python train.py --num_hidden_layers=10 --intermediate_size=1280 --norm="rmsnorm" --norm_place="pre" --positions="rope" --rope_theta=1000000.0 --train_tokens=259000000
MLP neurons of a small language model. Each row is named by its layer, matrix (gate and up: input weights) and neuron, and shows model dimensions 0-255. Each number is 128 + 24 x the weight over its row's rms, rounded and kept within 0 to 255. Numbers have three digits each. A neuron's up and down rows have the sign that makes its largest values positive.
Before each neuron's rows, "fires on" lists the tokens most often at its 100 highest values on Wikipedia text that the model never trained on. A number after a token or word is its count.

fires on: "od" 23, "ob" 13, "on" 9, " mod" 7, "ov" 6
L7.gate1035:095131118135140128129157139136129171153126118137121108108117122190170095125173133113120125126093165132158179094123150172123112153126143133119129123103112128108104148152129122123098132128120124128168150166119119145140112140084111144127130091115181132170087124143164084146098126137138188114106177158106101145111158125133127132152153117097131090150117140106137130099129099111114155148144140155132131152132130143162167088124092140113152139115135137125114127108153115155130103098117140150110121110120106130116133140159132148172117107137144126137119124163102197117138116085130205105126127113098171177088127113170141119147155121148134169130135113109164158134165140138140117126129119088139148142149139147135141091094131180165118165122115180126083090137120092153109145121135196
L7.up1035:146098160121114120107154152150133101080116156115108091138132155119114132131121129104144067134089089094119103162132135101112155159121168099134163119125159167126097117133085095096131118105145101152112110141140142143123125123127117105158070118120106105129109102121139073139066150135108088131137137149130118090099138131129088113140166142126118094179144117119105103134122171157106133119112145074138110137119136087142145130114097149137151086145111125110163084094111145120135145136118090108123157103112088118096117139110139134109144121130108146105143135175128145165110141110132139140149125123155147087091161129091129086118182170092103139134126134102127150132109105122132154154157122120148128131108099154112170147112100143081169089109116133110161161123084131151114139077105127

fires on: " of" 39, "c" 13, " var" 9, "ch" 8, "p" 6, " St" 5
L7.gate69:129133136131152118144110080153114119133149129077119157109142132110096156161128126154110115097054151122155165116105142154159106087161123091155139113113141127112082139138116138123161094152122104145138113136130152099112112110108130164113091128119120123130106091113075141139144170109146094145145154112123114107105113158080158127139118142106149073122128098084111132096123122122162113134113098107130117143136174098138111109133104166120104154135130114143150179113120122150109118124154107152126083105151116093114189146102154106085115158113121129151117120141152089113141154155131139095146102158165159165100106141093142128127105132099146142067150094141149138144129152151147127125064145100123111182148109146131124132139087072194139174117133130090103100134124141139118099105136114
L7.up69:122134116068108102150175129143155167086100122119137145115135113169123095159122143160119138118108105190146154110150091117122119139125136144149146099150140121134107126154128141100125120145097136152095165147110117122105142153114144132097130102134150125157119123111148108111141119103161140152124069159153110092153099091135135111105119111122135155141128147130125160118133092107137109136175120158102136138133145128131063127175096092123128185078157108103131131106113130137146154126142133155111134157119144146172157101113096123098100122150114160158098070152144149121077118163103119151116096141127083158125083089166149120099151117164119095118114109143125116110100110094130124148105108135119130115139134163136130109126117109149132141122104125137116131147139111087143132112152196

fires on: "0" 31, "9" 14, "1" 14, "z" 7, "8" 7, "on" 6
L7.gate356:181122072142155123133149134146133134096142086136130126111097116176128142129119111151131140108137087085111151113126174132130096142167116136124120149152160072141061119116115118096081116100102103124154130111208139152118133109121145103116120123159124121137157108140145136106110170090139095159099138141164091128126113093134130095129140130109153084131145107082105130173162118139129137145120117137106173135154095130115183120162149132112164164101147122166134137097093152135147103120119134140109106126115124148082174128124138110130140123118090110121130137115106159109168127133150127169148127136127125126125100186150067120124108117128157110120106097105118120138110152128154161122118132162131123098143128136168125127152122117111139154112136142152127159141174151174079097165095091
L7.up356:144172105126069088132150103117130110119109147114133112116108136120135147129142133109161093157158127120127159133138189115128153141064136127116090075155153115115120141131098125124156074178153106101160138136077088138083116089152074139178164158137112120133125130144113131117087087144133165135105139158125142129116121138116092146126127165131098092151165127172117117088136125163110117109130134137146091117158106138135151149134157076146089141109123120135151105132148138173122146136076124152111137134121164089152140153138120120123196098104123088142131134145124118121098147137132148144166154144109100091132161150130121103168127126156153107134156154118114158141119127136126128123152086102116123112130116148150181138116129182106142083121108142126149135130107106168094134122165127

fires on: ":" 33, "c" 16, "-" 12, "C" 7, " P" 6
L2.gate1196:138133119107181117140137115121097134143115133118147131132150128158110106115136095139138100116086140146110112088133091143083083131182121125145161113121087118105145098113159156117130143112138118138106171140121177130142121105114077080093118115125103142107145101133108121154157137089188101099115141143132100109079161120117134144134105173114120123116092108116134145158115119097104090153160100104139140121128134108098085106151079086100148103101080135150100134124103157129137106169132113156122124114147142125117077119128126116105145181140098126147103110153134112141158155126148116155183112116142124155126094132101122120133158149161118108126157119099102111079153098143132169155092126118140156161105126185141112121127138132153102176110149127110136146106117107119124088176088127
L2.up1196:132144117119160146118108123094128134117067127134131154199124176138125116133096165135140153188119109124124136103087125184132152110108103086143161159138160112161102092115126123146107141117144113118121133134132138129117125155116104136145129137143127134156106091102110148135114124100107087125157103128124127112101193142149162133167125161137104176104150066130072156124139152143143113154137103111110159104182140111126102118113154108097117130144148120124165135133123146122118098165145167101114154088130114162120130128189130129101144106146131109110083167146154124119088143104144093130168129101117108143092134121139126103152113143176145122111162073129132155137143155142106168163089097150114096130122159069137085091094133099134139114101115153115095141173111106080150104108168139

fires on: "uc" 12, "ite" 11, "ost" 10, "ong" 10, "iving" 9, "ive" 7
L2.gate1167:152109116082137136114152108134182170142111140158133168100112183129112111121145139100097161136132142123131125161163149125107117146104147153126131126119150156125158128115130110063114138085153078124160102124109163152108116139095104109157136112141111145130122149138139136133138108124110112127121114119139108137113102144141106107136128101117106130129131133143136106161126156109152091133140136107126133148192156110091120132163152105130147120143166158082165098147153102179136126159142138183148132110120126100185139119107152131098121167159135142095142117166098115144127115145122112108142144099120130149073152118131153111082128164122141178152098151143138133098172194155134124111160127097118123112159133071143107145102129190165174121062108161104155143127128079146137141115162153
L2.up1167:132139160147137089132139130155131131122115144106126150131140147140138144150155101137120080150087129182131144145140115126116157138132128136141145078148122105127145123108105145121110158127153143123145092090121152123119110050118140104164132106137128149127120142131101160181094142054122131133157157119136101125130105151151108133119133135134143127124117163147122117128145133108143088113157114164101128149130105127101116137164109161118096103140161105128135113144104125145148121142146165154108113133136146109157170132169148094100118147139121101136137150101115103114105126141105138157144135094193152143117154182153135145111107126163133059148121143125152123112128148145146084150162169163108147132119129102122106130117128127194120097136128128117137122100141126132074108107139127

fires on: " " 64, "ab" 9
L7.gate1036:098151185112175086083120136154143108148101137130097155140058139115122150107089128112094144104131116154096117153115124136103127138087191168121155121083099117128137108155095140139135095162149125104141105154112161153130154122118147128118176134122139119105169115138143116102088145115147083131104149166165132112110105161147122122082103110109085115096125148125159127123148114109123145115068155133124169158117149110102109125128108126175137140105145100101151121097170097165089097113143114153084118142137126132156103145130116138109121110119144104128166137132105121136129115126138136156081135102096138131111150149117126157138171148112108132182114141144106170163151098099186119138121155132149146128128100121116132165181121146120139101112107180132113130126165054138112128108138121
L7.up1036:150141145102153086134118118119141125139130149111112132138097153129133122112172150096120135073136097142155117118094114129127201108141176120190128097154125127133099129151122133092170137132117112149109114148163146126142141144131117137146107122125128140118150136141142163156150149112147144139104071085103136123129178106119123108123116097101071137141116159119138141108124123140139092142133135123140114142102144100125107136119128103153110104098145132117120127109151123104152130127122124115147134108093159140138161128050137109103131139072141143159133112168121103140134156141130130159190174104107111063123172154153158147106121169102086116181098116103128107113123154110121093092140116086098130086124130137138157112151135130120126158120119139166172119108122131121093124121111119

fires on: "ong" 18, "ite" 16, "7" 14, "it" 7, "s" 5, "oc" 5
L2.gate690:128144152111133139179121140176157161099104084115129152129128149115129113128124137110101138120138107120145114145142139106114171140129112126116117152166109136142123104115132155095118109120116146088141118092109145126176170111116112126124148124159100133111107180139152141157142080110097105138125118112161145116147114107147080131141163097091114129113149138106209136140122116081128114097137093086119125143159105127140154140119130145130098150141105172105104154134179144120061123111143123140093127076122095123191138127107099088127136143115101112136146139143091138148130128143137126123138103137109148147144138103143122133154106115105086073107111143110187112153108137136118098102194120187113120154126155095139143074135125130128109133120109128142153163107123107114125106124088114
L2.up690:126143160151133106105086129133109139142134145160130153091108147069116117123115120150101105130115167167165157090142116136125132113144122150083168109117117147132144120075109115117110153107090135088115122130121121128120124149135129132158144089119094147090134150115137133167139144104141149145127115101175161144134147098149133109092132136065135133159083141127161104166108134112161144117133076117075177118127098130108099110144116092140121076127111125144105126151154122138143131182148147132109119103107128124128107134151138088079091138076104114146121126167141121108138121125090133100139135145149118145167106196135169132116110125086128104141162127163137127132088120153178135125128094153135156097124138122100115137092103108150104149081146139119127135129149101127121165135101130

fires on: "1" 94, "2" 5
L7.gate389:137112120139127107173129155122099137125120111090126090127117131112067129118082134149136089090149148114111133109108159121103138123133149130148131092166173108138111127082160130139101111163132150137152098128128119140102133154128127170135166149138115120129102168152133150114114123157112140123120112151133098121085133147135123146116089143135167100140083131119169150112124154118092128131158134101137116079127152091146075165175129114156114113128139109136111152091152097133162170109139095172102103137107138151136111138167117097168132108151123111130206113137151135115096106178126127145129094123130132093133106135112124123105098106101117157122138117110123133117108136106101082083137130177177140175111097183136087142131131110120146142112167104131122124121123159131143067090091117
L7.up389:119142134126120119131077118124117153160123144092110089138119134093114098118120137120144131141175124116138149127094171138076123093129128136143127121123171099092108084166143167108111146164158129122146137124165100173191125155107106135104126171126075104138111096149127174153169126119161129113137138111119115096090101143142100149131150153149121139145087108132122191136124101142161125147118121132118118114116133164091157130133152135127123129081188132150169143147103132147156104101150108120131077107126133153151104149136194136141165162136117103105151096133158125113137119208125125141132139122118141107128139119131137129143118110113124147135094115117134144145124098098161115094124105125170103132125081132119103168156144097142132152151162117116126096156096101069138096094105121

fires on: "1" 45, "ord" 9, "ol" 4, "8" 4, "ide" 4
L5.gate640:114138112177169098142135141173143108094120130083111145179147111154094134129086110135149141118120157110137123141098134143151148121161143097135149109132138097128090116143094090123113144133128129107179087111170131167131165123146109150130164172162099128087154115129154151148127136089114110135117134117169106126104117142119140065125141124116111085166146154154119136129090116167140118129153130154129140108166142119124144144135134132101111168135142102155178151141134141179157132117142079092145073116128134171166164149160163126129202109109104102140155156141157112109125154170167118136139108110158077151148129123189091107127156129123107132093167130121165126129137148111080102133133120158069130165114132112166094162108087109115124142127126132160137113151110149133095073143127084
L5.up640:168167098145108151119095088166138142105131107150126122087159137120092132176143097116129159107138182147173101125169131107138142119147140159126148080128106143136123111149159116109134125149134108141125089101120104155101121146168139148142151157103147142103165125125120165132098107131163157164114124098054123149118075101108136116105138145130137125134168143155093157117123119102146129120141158114164122140170128163152140117141121133170115148134143128122175150108144127126130115125125092130145110095111119149091114137102162135151094172137087122137126138091183134101169169144114124122088162132146130074154146156172173145130121137141132127118131154116118125130097130072119155101111165117117099136082158111126140136134106144123109109137160127182107104153108135075086105084090108

fires on: "ir" 39, "il" 16, "l" 10, "and" 10, " w" 4
L7.gate227:121111140146083097114121116132117104111136092117142142103103159139154149117101114139112154128094109173118141123077177167137106146146116155161113122161147143132114134116118096144105104134118163105126126106099142091112155086126117140105126142103122085132132148118069156108117138166140156124144138152162132150112148125155157133134088113121113142142126141108125129125124096149123162147130113138187145137126094106099100167104138122092098173131143093127153156145127157136111141101100134121111086134096154148146134106106077153112103109110101081136145115131091140157123080101166090169143128087114138115161115147127110109167125144162127141155169159136135135099182127112170110115076159101122111145134109144146098105093126146180083142108166140126117142123150135098162096091143169
L7.up227:154118111134085143090109166121084096177090122099165097096146112134134158139128113108130100151129134091158131136133177144137089127158070159125126081102175124110192144123164124104204111122157132146150124146112151137123066130137125109130136096096165118109123125120116101101125132153144129121129142143162109125095077117084123064106092165119112114134108121122116140131141108134175142126084108098104106149090165094125100110122123162138151152139094153093096108100117125155072121106151111127113130123132108138103116122100144129123120112124116096114138073113111139108128115113139132115102104155181096137135101152110113140126164138156140112119103132168151127129147139126124154112129120102115156148171106164075148163154097115110145121158104130127131099141096140179100102120108107

fires on: "1" 50, "9" 16, " E" 6
L7.gate1151:186117141129133106145147132155148129085102107118144132135105138140171153144124109111129169085139159140136139135115086144091118120170142130141133132128150151132087079119116163105144123155175153116118121162130123157124131110125079151123132174127144135154105054096104118109127136091162120132139102145074132130152124142127104164123099149125119107116129142163128148111124056140114116175086159152138120117097115134136090156136142128145121130150154118100151148140106109133146107092095141155117098103146174108160167140103129086113161140089150105110118073129142129123161119132124135110093154126151146159124158128181150112095131147107101126088092107139141136118139104116122114099144139153076140150106138145193139157132100144147162099111093125156112070142126172109142066096120085
L7.up1151:092091130132139121137133112082094123137151147139067124166111145126117137158185143102102125105152138099128153158122136140131103085150097138102140108133180180120162159080127098098151111115167112133165141115139137135160152163134096144111136153071118117112165104131076157171129122148108134168111154113125142147129139144141133140122114163095102143124110161126116092105156142132092144133142142139142106138123115112150102168169150151156128104114146146157114126142133171150148137179128118095089111111122155124070091133129140130119119140160171146101121130129168171131103126173129138121138085129118137151159119127179132113089144110119118119151135116167113111120121174086136157109108123134107137140155172158073097151151149139106161119135142136119154112122125121154130087134144153

fires on: "," 33, " season" 15, "j" 9, " club" 7, " Cup" 7, " at" 6
L5.gate1019:120073121087119067110130130106154124090155125137108162123131184131143103130152084147102078107074158141169136122145111155124134132104118106102149116114116126132116138156154140148105141121144119078118114164094165101137158145117140142158150165171102107170124105093094126127163087165097123084103143122114097151138110146151117105077084107128084136083117111123144126152131084129100119167086118126081119124152128137124130123133156128126122108101158105118172115074169141129140120142076067185138120111095121136153136151171097142145109120155109108121127110135099104148099113105127138101148138141129135141104148124130122160145140100131135098113089163154143101145159139122140129091099087140158134125155112082134118118122152136136141151119139135115131161084152131135147171089137119
L5.up1019:126131140090111111106165110126129091122097148078151114119125131174171127159148169072150105145101160118086139132127140135103154104149136118176146091151136145130165119133099088112155113168130141141139128117159154167107104079143128104137121148129158130144096120139134166156108137084133087102142121105086108142122098137122146122137152159167110096134131088105162129145118097111148104152108183138139127101160112135134129105061142153128134114163140106126117106122127077098126107103110115110104132078126107120104078126162192102121144126121096136166106112134131117142123128137150105150114163101164093107140150170116103085149140167162125130085128103152117120104162133114139142158116137148119150110135128098134130139160119119163160125135143143117114123150107145158126122095144106

fires on: " (" 18, "6" 10, "1" 8, "5" 8, "3" 7, "9" 7
L5.gate1131:148105156136157091150099098137126097129126100125093117117115123130124118150162159092100153072094186099158132132137119164106153124154151132149144169146141057142110115108119169134152104137087137129176102175105138132118134074108091109106107105131123090117062126124099139150118126109118099145109087143133093151092081101131133145156161180126112138143148129124104143112130122126155154139140125136098188125108104140082136112160150157097107149151150191154107120181141117153105162125137095127135074129132130121116138136195126148138134118112109121155127132127162140137097143139123113105135095099133134137119133122135139114141114081099119134104155106115108129136121124122084117112110165154123142144096138134197089118125146155107122149116144120114158190143104141140113098152117143
L5.up1131:143114131132124108158115084136119151096156118116096106109133101124130125180082127162111124101079111149139125116150153126164181175139095084133084142139142154109111118124113108147113096126125136154206170079093117170144082123121121138140151115125129143207170136149145144122122121117156170114134107146087111133148086120164117134150152166120094103120159123129140152122155137121125093145162127157117099111153097145122107125145108113107153139104132096141144143120144141108144124136113125108098146188127087116118144118118158126111167118118153135139189080125106156125128158132124132143154139116101115152103135159130136123134118123079115175121113113104106137164106150114150067096154154134105123089109163115123106128154108144148118103138166120114105128124152126154078130155123162

fires on: " " 47, "1" 24, "0" 5, " v" 4
L7.gate872:155116187076168122127132124149169198142120134101141120113093113094112124149101143137148132136126159174122167050109122094085141117139164137168143123125155120127120137165145140165110127139136118129113123127144156095157119139095121106132123146137132110150146140109109142125155149093132125128106119099118145174138100099134146122106126147124104109103035158167163098151116091113136126154132133132124151123103104110146106110100081110153099119114120132162118114130122118121137143133145097149100120089095104093132102108177116125140133107158101101137110111164160117108114137126140158150151157146165134082143121112109132139103121144111155106104155110091169094109099112124130133115122108134108162121136100163165129122117142124112084171120135216125102118094083107116153128113093110
L7.up872:161145151131146150143125123124105162180127135144120099083113111087102134127072146105139132091135132174082097114152131126084128134154128163082132114132200111104151138152153102138125144159161095115099141103143129144161107097161087113121181138085115102088142120126146135096110149105160119170135136116129171134128084108094138136114134159161116125099105132134110068139166102094109131134102138116096153120086132140138137128098109130161170145139101147174155149132161094123093123156144099125122146142132132098091160127137128177137125152148120126092084100129147140126147116139115170173171089131123141109105140108119151153115157136092127130129134152070122107137139147150129100139097096099093169098067131186141143143129138120142140124150125166111090125117145109105129129125082134

fires on: "1" 55, " " 40
L7.gate555:189144153109162091144126155171158138100144096136124098142150123107123131118103137108129078105139128115128153139123125115102103121116158125141141140155118127109151109146098116148128086183146106075136130097134157147098144109117089161097143187159115137144163117131129144123131124131134142138120103105118109190124123180136131169111129138146140143136129147130124151080135084123099145112113127140147116142101141120109156143107135159129129157145128128132162112129173135126146107110128059162100125103128179126163118108135102138116118138178108044139149126099161092100138083153161182141168138088131120125127140165136099150116134126093124126136123139130090122112146082110150124103145119148123163154107132144140109178138144128139148154126171150144106123139123149109171116089077101
L7.up555:158138203080125127129126156122155151146157126151171094127160159117096117122151143117153124101170121133153145124129120093125103110155116177121108108149100144109135101147107084086113133126159109163112100156172121124123146129073124078139129169114129111166136103116145129145106136127174153125120135140100125177095117133136121116136146158147111133116096140100161143116146155129105132122130098126095116138141097134137116094139110131151147126111135155189157176106109140165111114169150115105113128096117113166124151102119154134170185130138132112103147133164178097115151123165153131111155124153136130132116126096152133088113145105101116109140108166137120109090105106108117128094122095132136119114113102162150106143138155128094143128155126161156133137109104139105077113148095098

fires on: "ic" 15, "oll" 9, "ac" 8, "ly" 6, "her" 6, "el" 6
L7.gate1172:072112080157118081120147134141105083128155105127111124127136127127115137172148158114140137157121122134120131187110182157088118124122147149139154139152158102114117133142125144138116104138142102101112108116137134112146163113118149181123149161150137151146113113143113133135138133126151112108158099076102146161134094112129155114159103140092177126122125136096130118137117120140152119136102111088143156082129138117184115149127128129145094161198103136167125104145149058103099117123113128130156110132126094107168134160110206132145129135140169091101128096101098107120139166122112128100128113111113108168141103143093087147174099133144120137116154159170117127128129198137168134108135121146101123143123103114163090149127128096143119140091124155107108093138185121146167125081116122
L7.up1172:106160137130150091124119128146118124146153124126079080137115137137077138173131145092131175134130141130089109137133120162127139126136134181117139107129182159139130177162070120146150138120160098130094127128168114070130145125109126159143183145094115108119123152131118134074091131132125111125104122157140121176140102124111149106116076093084115171151110138128106134101156091088124179129128133144141124093122115126125094143181116146130125138108113037123122154127102104165110169103153140148139128139127159107140155117083154085128105133101119128138127144108132101125105131127114110105139116102170132136111165114128149120121113125128103131123147167152118094099133129127150136122077121149099140136114189118140091146153147162127150107123111109164101118150147143139099121108098171

fires on: "v" 25, "c" 15, "t" 13, " ext" 10, "p" 7
L7.gate95:154119159152123081150131125139147098127126118113139096118113106149081094104137106174118120158144148154104118127139113141120125100148103099141113115160192114113133093183106176112113095166113125127129177135088130147130120092162091186141111128132129119181076133125169115138100150149155116156121094148097117117115109148135175103076126117148128104127146140125118138106123086138121137145119104102093121146113131136107109140086102135130101151139117080120154129140121077153137159071135089140092119117107119143178140111128132117120175145119095146139143075146135097146176152099155143131114104118155137070096121115148133146099097102146131134142115160122119128137128125092150103109123113150117147166132126128122117149124096132131135150042104145085128126146118137150164105108137087
L7.up95:136147099102114132114146119148140127158119122105145079180162123116168123201097176132180184122115130159112176112110131117119101115128135134118148127135120077084086146127144136165099135131142147102155175096124092143144124115096106099166162141101117127159086162133094132116105123143128174117143163137139134173131103154125161113100105150142063138086136070150154155100113130137148154125160103145088170121152094134157127103134112133133115129161141130146114168151126088159102161113118110117070139104160129163164121126147093131131137115150134134141175118119129111145117117142139133113118128110144143128171115118150168103129132157114114114109154137133191140125123114132094111122115156111112134143134152120109108166126125152095168082147159122166119091140085122127143128098144080

fires on: "ir" 18, "ic" 13, "c" 12, "p" 9, "her" 7, "ar" 6
L7.gate273:206161120188147111157094089085114118119156118133098097179115133105109140178159133156125136111118147104082119127147088178144124117137115109104115124152114143112134143096128112146120088113110121129139117093124149143111153096169141183117114142141148118132132090155154137128154105121137116141116125150129129151157110148141091158110129146155119090089122144109134091168146101108074130132131120089113164135145113122109138146119153075160117139141140123174140155147146109118064108136080115125090147128155151119157095125111142110119136099135119124166128087104141100109141147127114159143113163075147177118135154098102112117153113106085126122091127172140127161140078124132149127102136143089124105158133115104131096144093121117173081125101103158100120110158148118132142120104085165
L7.up273:145128097123115119117145166158156173134141111112148103152126130178106118140129166138153139116151119156090157103153112160170150116164140102120117100147136120133131084159076132107095132179123108098068117136103115125118117144094141168144156146150125090160136149109131147089105194124124130173134128157151149096140140125158168099111066110133144105105117165152127144140134121123155107161154124141180127109125123148089116098136111126110150159092140133092140147120162129137116160143137099110113133166146168135141125100170178125125138130147104126172093107124134129125090104133161122117076125111171103144133094152154151140113160126112117164145118191134098122115087140140118099128093126143118110103107151116130099103125161148137140091134113192168133119147116144117142114095117104

fires on: "our" 25, "a" 21, "or" 9, "ut" 8, "at" 4
L2.gate1212:145084076134126135154147127133131083164131130130134128161136106120107179154166107125125139152134118113089122157152161105114090111129127134109109145125156129137118128166146100127147138144194097137137065145108141156144125121156125178146127166146133177124118106116118096145141101093131093093128153132143093114123119127161105162130117109153133110100073163101154105138151149100133077145133153133122120146120153114169131181160137111189125146114145119122122113117148143125063186109095114162111102104134153137130132130131126140147102146120149118101128095137184102089169102119124060127117180142085166145138083103068179108106148120163149123080141167143152115099136106137160113121076103106126136134122106114121147117132146125125117150141155164111161140129115133138131114091140096
L2.up1212:113103114140139071126120113119158117162125141111111127128152095135124142159131118140115137148110099158147165110163138079090072126140166166104153183115129122088172111132123058146133157110162144132147137122120123171085166118123095164154134140096146146100170140132116106157159105096129111130137099099150148097146139162121102166150126079139126105129101103095139103122100125107068113132135110128123153146113178150143165184131131141125121136144133108121118109161133103163096113131142182104079134088127151083091161145140117138113105153141175101113118124154177111127148112106108134115121159154115160134124123069091150115095127152179112124151137169155127128078128175132148130125090135139148148134095092095132107108147172144090112134120124136097128099165128137134151187122099149

fires on: "-" 18, "," 10, "4" 9, "l" 8, "ir" 8, "j" 7
L7.gate538:089118129140117118139161114116093116120158134117134157091132175157133107126134155096164143114092171119148101115127130206113151098112114121157177124097155177115119128128144116160180117120161125128122084152126128088133148093147125113140139122169121112166130132162112149134107112096141149135104133124069097159146131164132184134136126106133162155121145118123131108127123101081124125102157145155124163203120147105159129114123162129142136149098174141137144142067158112134133161142139160199093145111140138154151131106139123113146110118163074083130132087129135160122099061126137141131142158135177128119114132151117123098129172122175134120130090135103140152115142100145167101113093111132141144151125098129154147163144146144146129128124157135088121148141152083107121133062141099
L7.up538:129143120103129127121141156136114113118155134104116120162141119098157092143069132102119164155169085141098134157123111139104153126157140124160097085137141126101117136157096144157128133116146134130120128144119109127155071128091162092127100123120126129128138148151118102166137090129100150134139135149120094131115125145092134128135086158150104161118137090102095132150087150087168117130121112109143139131105105086141082132114146089153110120162120134128146081169150085128108158124191195114120165154140109157121097103177151119186119104149120102138131149137133146160131119125115136130118097141188121121130150163143171157140168084192184144090122175156124133127099129110128160140138091114157113145120122140093164108089118132127137099087109116134111077126119114089135105150127114

fires on: "," 36, "og" 8, "et" 5, "or" 5, "ust" 4
L5.gate1269:118181100128129136148171167155136154123140118156125116159100102138148124142144104113117109109093137158140148112137135130115132109107141118103126123130157098158131118159093136113117135139119096142167112140116119110158111133108124135166118142138134117077120135133113120128127116121172127159076140113079133115169108127142155142130103101096156110124095118131145061111145132136130093161135096134150135116156163096131109166161115136156101135116155101094153147106166106158181140100179122113118135148131081110167113125127130142100107095123116121135115144163107097142114094084151083143112144124120113114145183127174129169167143110183143148132130155129145141139132119111141070124111117123081127149082129139180111125118120145110116122093118121148117075137135102121109135069112141
L5.up1269:126146184138138130125147129146177125137150111127132117148149106130129141133176108139122116104112103156144102142134117154089090130113147129122138105131136111121140173129113117147126146157151140131100173114117123108139115106160109150169094133133159156136108092182077155148120178136120140135105150137126156119181130131141071113160101118081075112104139117177065133096144119097127121114077148105142131156120097117107157101143148158112087143134149110093081158171136124142140126097126128110127136109138131078164106150123105105131157135081135090102108133135142125147132113103155095148165083143107122104148147092153124137164089113145148097128154151160101110157125143126172084145097128148129132145117126174145138133120116155134138160114153177166095128104178137113123106094155094

fires on: "," 16, " is" 14, "ug" 6, "ceeded" 5, " S" 5, "t" 5
L7.gate1140:139141145167081124110099119118114107098153106153122102099123099134121114144161110093130092134127152121147147106108155106143126092135136155172125157127164111097113118129161141131136159139138116124165135136108130149130164082125109119139056135127104131115158111114187109133171078126136135139094103129141115110115168126105142096116123151143162100163100111132163113145081124156160107145077125143102204135169111136176137123122140120120122120135103145165144090146136123146147136134130128139162110137146112123122102120165118165150143129115107165144177104155131131128171120115136103134086168142149163127109154130118148103140100101095114115091158180154147098166159164140109114125089089162141153165167079121131141187147167156121100160121099142120133101076175108123128137144127106
L7.up1140:158104122147127095098107116148082134141113097150141076135131071129135108166163138138148099116189113108166108087106114051161121108151119123142119146099110122148099124099153127148112160121156161123118132133136106138122110147178125084138099153055108130102181138130131112114150134105117125174133101126123137096119154096118128155113131124137157100129109130134190109107103101134164144140126095141090172153156089173150126135136158121130169148132143176130138073164113093107123133112133132127132139117118135119119123124149095192154125115118072170145137140131113139169140161155167098151083139117121109085102138108140154124089147137100103102117130152139106156148140111147082104153098115139145113143162106105105120161150138166096110154144127126185163098112159125141160123135130145

fires on: "0" 79, " " 17, "ug" 4
L7.gate773:099159152151149114129128153110148100142146131132113106150138141115132103161094121118120148143167156099132124146090103147105148148125145135098171136149150150105135106130103134138075117149135098130094139095123130108139135091081091120131144147126104105125113090104125170135092108128142126079152142092104081114113165114134144146102108126122092126121155152114142127140116112125098118135109131086119148125106140116133123137114131120126143137125153082159161106118163130120124112140142113151102123121125136142122146102136152115158175130132081077167141102133138103145089096165164150121091128109078148125142150136102111133119141130098131129128131158143129100132160137121183133108125123121125147164135067076146125184101103165103102095119116193189188131134122088137066081169107138
L7.up773:093139175098141101095126146117135122123107148149131117134108137123156087172132139141141099170176135105156162082104137111103161139133145143123136141100137129091133109124155146120114128162141113152108140114144076111112131134122163133165155141107117133133154113151152136135179097136149120107128100087114136145077144122094165118115094137141115149105159142123155169141087142112136126138133133143104126126109115149125123098132167127097117098132184119131146094097157085113071122132135114134140135108082116147153094140109157112149167140109085101117099102130125081110140124165127114157129164175136160067134112126110101123166140071135114122116146126143088144145151111091163149116117119084124161119135131087105155193116127155124149118133134161134148123101134100112113122143130161

fires on: " is" 41, " was" 27, " a" 9, " an" 6, "," 5, ")," 5
L5.gate1029:136113103131135148148107135119151108136134109128101163126134108138133129086155107122099088126141173111133130145093164145141117152141136162155110146154156120113141118101164113097104119120134108139114147161085167112106160110070112145088117175142128103096097152162166132118126087126136137117090123132137091123108130119132165131150177170150147103131123124116156138141097148140155104133136100085132120140140127120103170152097148092125128144154131192140135128158161151092108099107111099160141099143134135103108118130144116146155130140132086128117157131133129128158187141184153145119144119109160130146155096107125137132149119160104123161105135154108086103125131136161106122098119135139115097173151091131127045129135120123125092129093105131100184095071125105136180131146136105
L5.up1029:128094112140107117090120135133157138142101117108108109086133127112164159133114119120096130182122150153139153094105154155118126112115108157141143149135154095143111090107134117133119127095150075106128105109147109073129123149093111121078121122157118119116149068162086138098125165126157120120109079117137134079125180081097111163122160113105177119139099132132139139099099096131097128141104159119099142101095122104102188129158122120113120146136157089121149164113118127113164120125110142107106140105137128147115131123160136157077104155125121155177122143116165169143107113120112120144076146149125080108117159094142151086157118107120149167131070144131092158106144145098119133124119108141124124188110133122098098098100106083134120170110125096174088115135127110075112112119121165

fires on: "-" 50, "oints" 18, ":" 14, "ight" 4, " mat" 4
L7.gate40:122124130112141126158105134106138167160150081114134155118143142143112094138137136141151121103102147124098131135120164122106128084160102117151078171106117120134093137120122140113114104132104140147169124170151124135124130160088127141094149125170105100140136134134146141160126077152117174121147118118085106131135111107157142119137153160113095126127152109166143181135133123102151142124157083137159113130157111164110126123133139092111101149148113102120130170127127140117164110159151096124198072107155173128107125076079053102152119128117092114113145112140145129085147164138179109116147134110088105134154160093133099124129126129162144110104138128138127097120143117145119141110144113130125123113143161155175110088157110149133116118094141106115117128117096137167097109163107140
L7.up40:124100123122131161131128118097151089141102156085067123123139155143119163117088117098112132132151104102120138141140072095169154111137175157171118118116112203118144125082101137143139116087128133125123103101128139108148126127116090165133128109127123132108110115130135143130153082104110089117123137130153133101131166162144166116156096159158093140086137112124100142134136150156118125115119131057117120134130146102159152100149138127131175162142103141157105102147136104130131096132110123120168144058104082119094110116153150104120096118065095106121110107139131139097140152103110112131128125088128128124133121171088083136123093138128146149137170105114105107130104095141174189135107108126149129143088105129160122130125112113130128114129085126122118157109130100134126148114151102